Weights of a small transformer language model: tied embeddings.
MLP neurons of a small language model. Each row is named by its layer, matrix (down: output weights) and neuron, and shows model dimensions 0-63. Each number is 200 + 40 x the weight over its row's rms, rounded and kept within 0 to 999.
A block is one neuron, or neurons of one layer that tend to fire together. Before each block is what it responds to, as a language model described it from the Wikipedia text at the highest values.

The indefinite article "a" or "A" opening a noun phrase in Wikipedia prose, such as was a recipient, received a bachelor, a total of.
L10.down514,173,162,173,223,193,182,252,192,248,172,214,161,324,137,235,236,185,225,250,286,222,195,226,193,177,216,258,183,131,176,213,216,141,148,173,245,195,111,167,238,170,174,252,175,217,197,227,174,154,236,133,180,133,203,231,198,199,237,219,178,166,240,172,170
L10.down856,176,182,240,275,98,145,185,144,167,154,189,186,178,111,161,258,220,195,235,218,161,242,170,196,105,105,215,247,231,206,203,196,171,240,185,195,134,210,116,247,159,234,175,234,210,216,248,218,181,170,156,221,199,193,156,163,218,226,194,181,203,202,205,207
L10.down988,197,166,217,182,136,198,280,220,186,225,202,195,229,163,200,238,229,177,232,219,217,250,190,189,166,213,169,257,180,170,178,166,179,164,217,209,204,177,217,180,228,197,229,123,247,213,258,161,111,203,206,214,235,194,223,241,319,210,263,179,212,252,262,171
L10.down1390,222,204,239,171,237,203,267,253,193,278,225,158,139,103,212,194,242,188,238,225,211,203,283,163,192,256,260,191,199,247,128,289,209,190,164,194,181,163,270,250,181,186,166,202,268,179,204,216,157,195,139,175,161,232,265,121,207,236,225,141,233,221,236,238

Opening == or === wiki heading markers after a blank line, plus some table cells, list dashes, and "an" starting a new clause.
L7.down339,346,214,183,159,212,226,217,179,184,115,147,224,188,221,251,155,196,131,290,244,168,196,180,174,156,232,180,187,135,239,147,193,163,124,245,242,192,198,68,187,109,194,216,242,136,201,118,196,268,185,159,229,174,203,193,201,181,170,211,179,262,196,222,180

Given names and endings of given names just before a surname, in tables and lists (Alex, Michel, Tom), plus opening == heading markers before the section title.
L10.down161,259,213,194,210,187,222,223,261,193,219,157,156,147,316,165,236,251,197,205,206,175,198,175,230,193,227,181,135,210,182,196,190,189,271,193,124,230,202,87,192,236,197,210,150,193,260,196,263,181,177,203,221,278,183,172,178,211,230,177,241,195,274,192,218
L10.down609,168,214,235,208,177,248,221,196,150,126,96,225,182,231,206,239,218,209,238,177,242,237,204,214,186,255,151,234,206,291,236,211,205,141,226,205,199,210,153,174,162,173,209,191,238,234,201,201,210,249,223,165,144,170,237,231,169,144,175,189,153,252,250,225
L10.down825,197,143,179,114,151,239,201,163,172,270,157,227,284,320,167,213,231,177,203,176,209,191,24,210,133,170,287,197,206,214,205,273,179,235,147,299,212,201,132,115,146,239,278,193,245,160,206,227,247,174,181,126,154,111,221,198,238,207,234,193,222,176,227,230
L10.down1448,184,179,167,165,223,289,227,214,177,236,124,155,216,346,227,223,155,232,171,139,248,201,116,200,217,190,157,240,236,174,191,241,185,202,199,204,132,281,139,223,164,136,206,227,156,160,219,189,205,224,198,156,167,208,292,236,222,208,201,179,221,210,195,140

The indefinite article a/A opening a noun phrase in running prose, often in appositives or sentence starts, such as "Marius, a German" and "A series of".
L6.down59,157,188,221,196,305,208,197,241,183,194,185,192,244,216,217,195,247,183,169,192,195,202,177,172,228,211,163,284,237,227,206,190,267,257,167,159,210,158,217,164,256,180,200,204,166,201,182,196,129,197,128,190,228,253,194,165,209,235,163,209,195,215,225,246
L6.down79,159,183,245,222,207,167,156,262,201,221,167,229,198,282,215,139,190,255,224,225,178,198,298,231,184,148,207,262,186,193,235,227,228,253,174,283,111,165,254,199,261,237,173,242,195,213,169,171,256,201,123,188,240,257,256,217,207,169,162,263,216,306,148,197
L6.down277,252,185,172,164,163,161,165,156,181,149,160,172,244,205,217,206,163,212,146,199,264,153,178,236,172,165,188,213,199,207,187,237,263,241,128,268,205,169,198,138,213,267,166,145,232,179,194,157,238,199,136,127,193,168,237,221,180,256,219,264,236,221,156,197
L6.down392,174,165,178,294,225,206,265,270,174,173,166,232,205,125,268,230,217,233,172,240,224,283,426,182,126,201,225,205,225,230,167,204,208,163,200,191,155,211,166,282,242,166,176,194,127,146,204,182,172,210,195,263,187,266,231,202,241,189,157,180,228,194,210,206
L6.down400,163,105,210,273,213,281,195,247,184,161,189,118,106,145,225,244,178,242,106,199,240,214,231,238,213,212,190,234,188,251,184,341,200,156,158,140,219,205,183,152,118,229,214,224,294,204,158,112,219,230,232,188,193,171,159,127,205,186,168,228,190,201,199,179
L6.down431,236,162,227,234,133,199,203,248,242,173,186,172,153,143,265,180,193,164,228,160,200,214,194,167,209,186,178,203,175,239,136,269,88,248,216,157,144,202,204,250,176,241,172,236,241,226,117,219,194,178,166,189,221,222,222,150,123,184,191,195,236,134,211,143
L6.down536,213,171,168,185,167,164,247,138,188,207,199,207,236,147,195,206,253,241,203,244,236,203,276,195,159,182,195,221,239,190,142,246,211,217,124,168,158,149,182,249,276,172,260,242,186,215,249,178,156,159,178,197,195,237,209,139,175,210,209,166,219,177,153,115
L6.down575,175,240,213,199,223,256,200,237,125,202,178,225,133,129,245,155,185,176,189,187,248,140,260,159,246,134,194,243,215,166,208,208,158,156,238,149,183,208,224,187,259,259,222,212,188,198,230,168,202,227,283,176,161,197,202,206,217,176,225,199,221,193,154,153
L6.down738,240,196,113,193,190,257,184,147,141,133,167,244,180,195,182,166,215,174,196,147,224,273,309,183,217,187,272,147,233,146,224,225,213,174,236,237,132,218,57,222,239,205,169,246,254,209,221,230,209,164,150,107,185,243,232,158,198,228,141,235,210,203,164,207
L6.down962,179,239,181,208,165,173,218,273,146,224,184,246,197,186,123,139,166,171,193,223,257,147,219,133,131,203,183,226,216,253,205,261,211,206,205,246,210,243,192,254,264,130,187,209,199,245,202,162,266,178,263,207,278,191,197,200,224,196,203,259,215,151,186,157
L6.down1010,230,174,199,191,201,107,221,244,173,199,221,230,189,96,245,115,188,196,284,170,258,160,275,246,167,243,172,212,221,235,177,243,244,150,236,183,167,189,196,208,221,195,232,260,254,218,208,194,175,187,217,194,183,198,203,142,300,204,162,226,209,218,198,205
L6.down1056,234,161,231,272,138,250,175,157,216,174,203,234,241,158,142,214,155,208,221,189,206,152,271,206,175,172,204,205,276,191,206,123,108,277,173,232,171,241,289,208,220,238,195,171,209,239,261,256,195,120,178,264,224,233,167,209,296,222,162,270,227,196,232,196
L6.down1154,230,244,127,89,181,211,195,241,147,231,190,222,177,127,191,222,158,200,230,222,232,164,236,127,195,144,137,163,214,159,234,230,106,192,177,185,131,199,81,164,231,210,241,258,166,216,168,187,154,178,224,214,150,189,225,129,241,194,134,208,222,189,138,184
L6.down1311,280,221,179,234,229,211,155,214,193,259,214,223,214,190,247,204,247,233,236,163,215,194,243,174,189,175,144,205,183,92,211,199,246,218,185,176,233,172,116,249,215,226,205,217,181,163,204,183,217,233,178,163,231,234,221,122,262,143,140,224,236,209,122,156
L6.down1378,202,214,199,185,244,231,227,205,186,184,105,249,224,189,235,221,77,252,223,225,198,242,153,216,258,210,201,213,175,261,109,194,279,172,200,189,143,227,223,219,180,196,231,157,195,281,172,198,247,169,227,280,156,205,228,112,171,207,231,220,163,220,213,217
L6.down1400,262,204,210,178,202,212,258,167,196,152,229,193,221,252,208,182,216,229,214,228,195,187,232,195,193,224,315,231,192,197,244,198,185,238,218,165,135,166,193,244,205,155,173,193,204,218,214,252,126,141,311,152,232,197,190,230,193,224,197,146,230,124,199,260

The indefinite article a (sometimes A or an) opening a noun phrase mid-sentence, as in has a 3.5 inch display, a brief resurgence.
L7.down1189,179,223,199,233,164,204,252,166,259,190,170,253,200,153,179,223,246,173,191,202,258,167,204,201,129,194,158,214,281,192,112,206,230,211,140,184,132,247,201,238,187,283,258,187,155,199,168,254,194,237,179,158,219,283,172,174,218,112,211,205,164,200,150,178

Opening == or === of a wiki section heading at line start after a blank line, e.g. ==History==, ==Early life==, ===Roster===.
L6.down63,186,208,212,165,230,245,193,167,252,237,211,185,135,163,218,116,216,219,216,253,287,204,201,201,175,205,187,133,241,178,234,228,153,155,208,271,111,216,171,275,196,81,145,167,222,151,173,183,211,164,158,306,207,106,222,201,235,125,228,187,177,219,209,301
L6.down119,177,180,165,160,222,241,88,190,208,238,137,245,190,198,199,236,210,152,114,164,191,173,190,246,125,196,249,260,111,240,283,178,164,177,156,108,210,227,116,199,168,183,199,224,239,193,245,151,162,184,227,277,192,111,222,157,153,160,268,195,215,254,226,208
L6.down278,211,208,223,223,226,258,197,191,156,222,205,202,192,220,251,142,195,190,227,212,226,205,74,191,283,204,197,155,149,178,198,188,161,185,204,140,188,180,189,172,270,226,183,191,229,243,226,107,233,201,187,170,244,121,154,226,305,153,196,210,172,208,209,207
L6.down318,169,161,128,208,242,252,211,262,216,125,118,154,232,184,185,236,202,237,198,243,223,258,212,146,214,171,287,212,162,252,217,129,248,188,184,287,181,218,174,211,304,194,185,226,281,240,186,195,214,165,154,228,246,225,238,164,221,235,174,285,182,120,195,246
L6.down344,290,188,275,242,169,223,142,154,145,177,191,195,162,285,154,115,161,233,190,213,195,205,316,224,179,242,188,194,209,161,238,191,234,160,202,215,174,196,150,218,251,254,193,255,199,210,216,188,159,229,223,171,256,164,213,174,217,112,125,220,200,255,252,153
L6.down550,233,230,157,254,258,190,248,180,241,177,175,138,262,262,227,161,236,221,238,172,247,230,281,237,207,207,278,235,251,264,171,244,202,163,236,186,202,203,226,176,176,208,175,204,208,236,115,171,176,280,162,215,143,232,191,218,178,181,194,277,184,248,167,269
L6.down579,192,222,256,211,103,147,230,321,260,173,125,315,205,222,290,185,157,181,225,225,190,191,234,155,238,188,214,222,170,171,194,197,210,197,169,173,160,159,85,218,188,153,168,293,195,181,209,160,198,210,180,176,175,261,179,165,194,236,283,189,208,123,249,168
L6.down625,192,187,232,284,144,204,228,221,236,244,176,186,260,232,176,237,148,185,162,206,181,151,212,148,181,164,215,218,249,186,226,196,205,177,208,187,200,186,199,254,163,254,176,179,221,231,269,208,163,239,170,251,172,235,222,253,213,186,233,135,190,209,153,175
L6.down752,184,218,141,225,207,213,185,218,214,146,165,199,228,323,230,248,259,168,228,212,189,209,166,208,186,239,219,194,244,192,265,206,163,194,121,96,171,198,62,174,180,179,131,238,129,192,194,248,183,181,141,180,212,238,149,160,206,214,172,207,160,157,219,254
L6.down928,192,200,246,190,138,262,233,163,248,229,189,136,248,279,264,236,180,205,200,149,226,223,197,205,158,220,290,177,162,202,167,235,192,205,162,284,145,164,79,137,193,187,181,235,182,213,134,144,215,217,188,151,246,219,161,208,242,268,160,197,126,205,128,239
L6.down1080,177,251,169,209,180,206,209,175,167,189,155,255,245,328,238,231,169,217,220,167,231,173,235,170,238,193,161,153,251,140,268,176,264,223,159,264,263,238,160,226,177,196,193,207,192,207,151,146,174,196,216,206,194,160,226,143,171,174,337,264,243,194,166,239
L6.down1119,240,196,117,196,181,122,179,214,287,253,193,192,183,233,178,254,126,199,228,231,201,218,238,194,171,219,189,206,183,212,164,178,188,210,173,179,214,184,170,197,178,168,179,235,202,142,255,251,218,213,247,166,160,217,173,238,171,147,235,231,251,249,239,178
L6.down1155,270,278,191,198,163,247,222,132,147,258,167,194,215,267,223,296,231,207,177,181,196,243,53,260,190,210,268,236,169,188,176,268,151,226,138,173,135,124,138,228,218,225,176,238,190,221,225,193,163,168,250,191,206,158,228,175,194,182,175,224,260,184,244,235
L6.down1300,259,211,248,288,229,167,220,171,217,188,231,172,219,115,249,197,135,154,166,202,189,204,197,155,240,191,213,240,202,194,247,236,220,174,271,189,182,237,53,186,206,215,255,184,236,172,237,242,196,162,214,199,245,178,182,191,227,191,216,193,252,237,172,211
L6.down1399,323,224,138,203,134,232,225,161,207,137,146,215,222,232,225,266,141,231,178,249,133,178,194,205,240,180,200,225,153,154,153,204,212,166,259,243,122,189,142,239,249,241,280,188,162,156,217,136,267,133,174,148,203,204,244,153,189,122,182,188,202,211,196,176
L6.down1406,232,241,241,205,133,169,260,211,193,220,156,228,253,186,188,158,209,215,219,212,225,207,156,172,121,188,201,168,199,182,145,304,153,174,190,144,146,205,149,176,223,279,216,242,225,173,240,154,163,188,236,205,193,192,229,147,149,176,240,213,201,182,213,211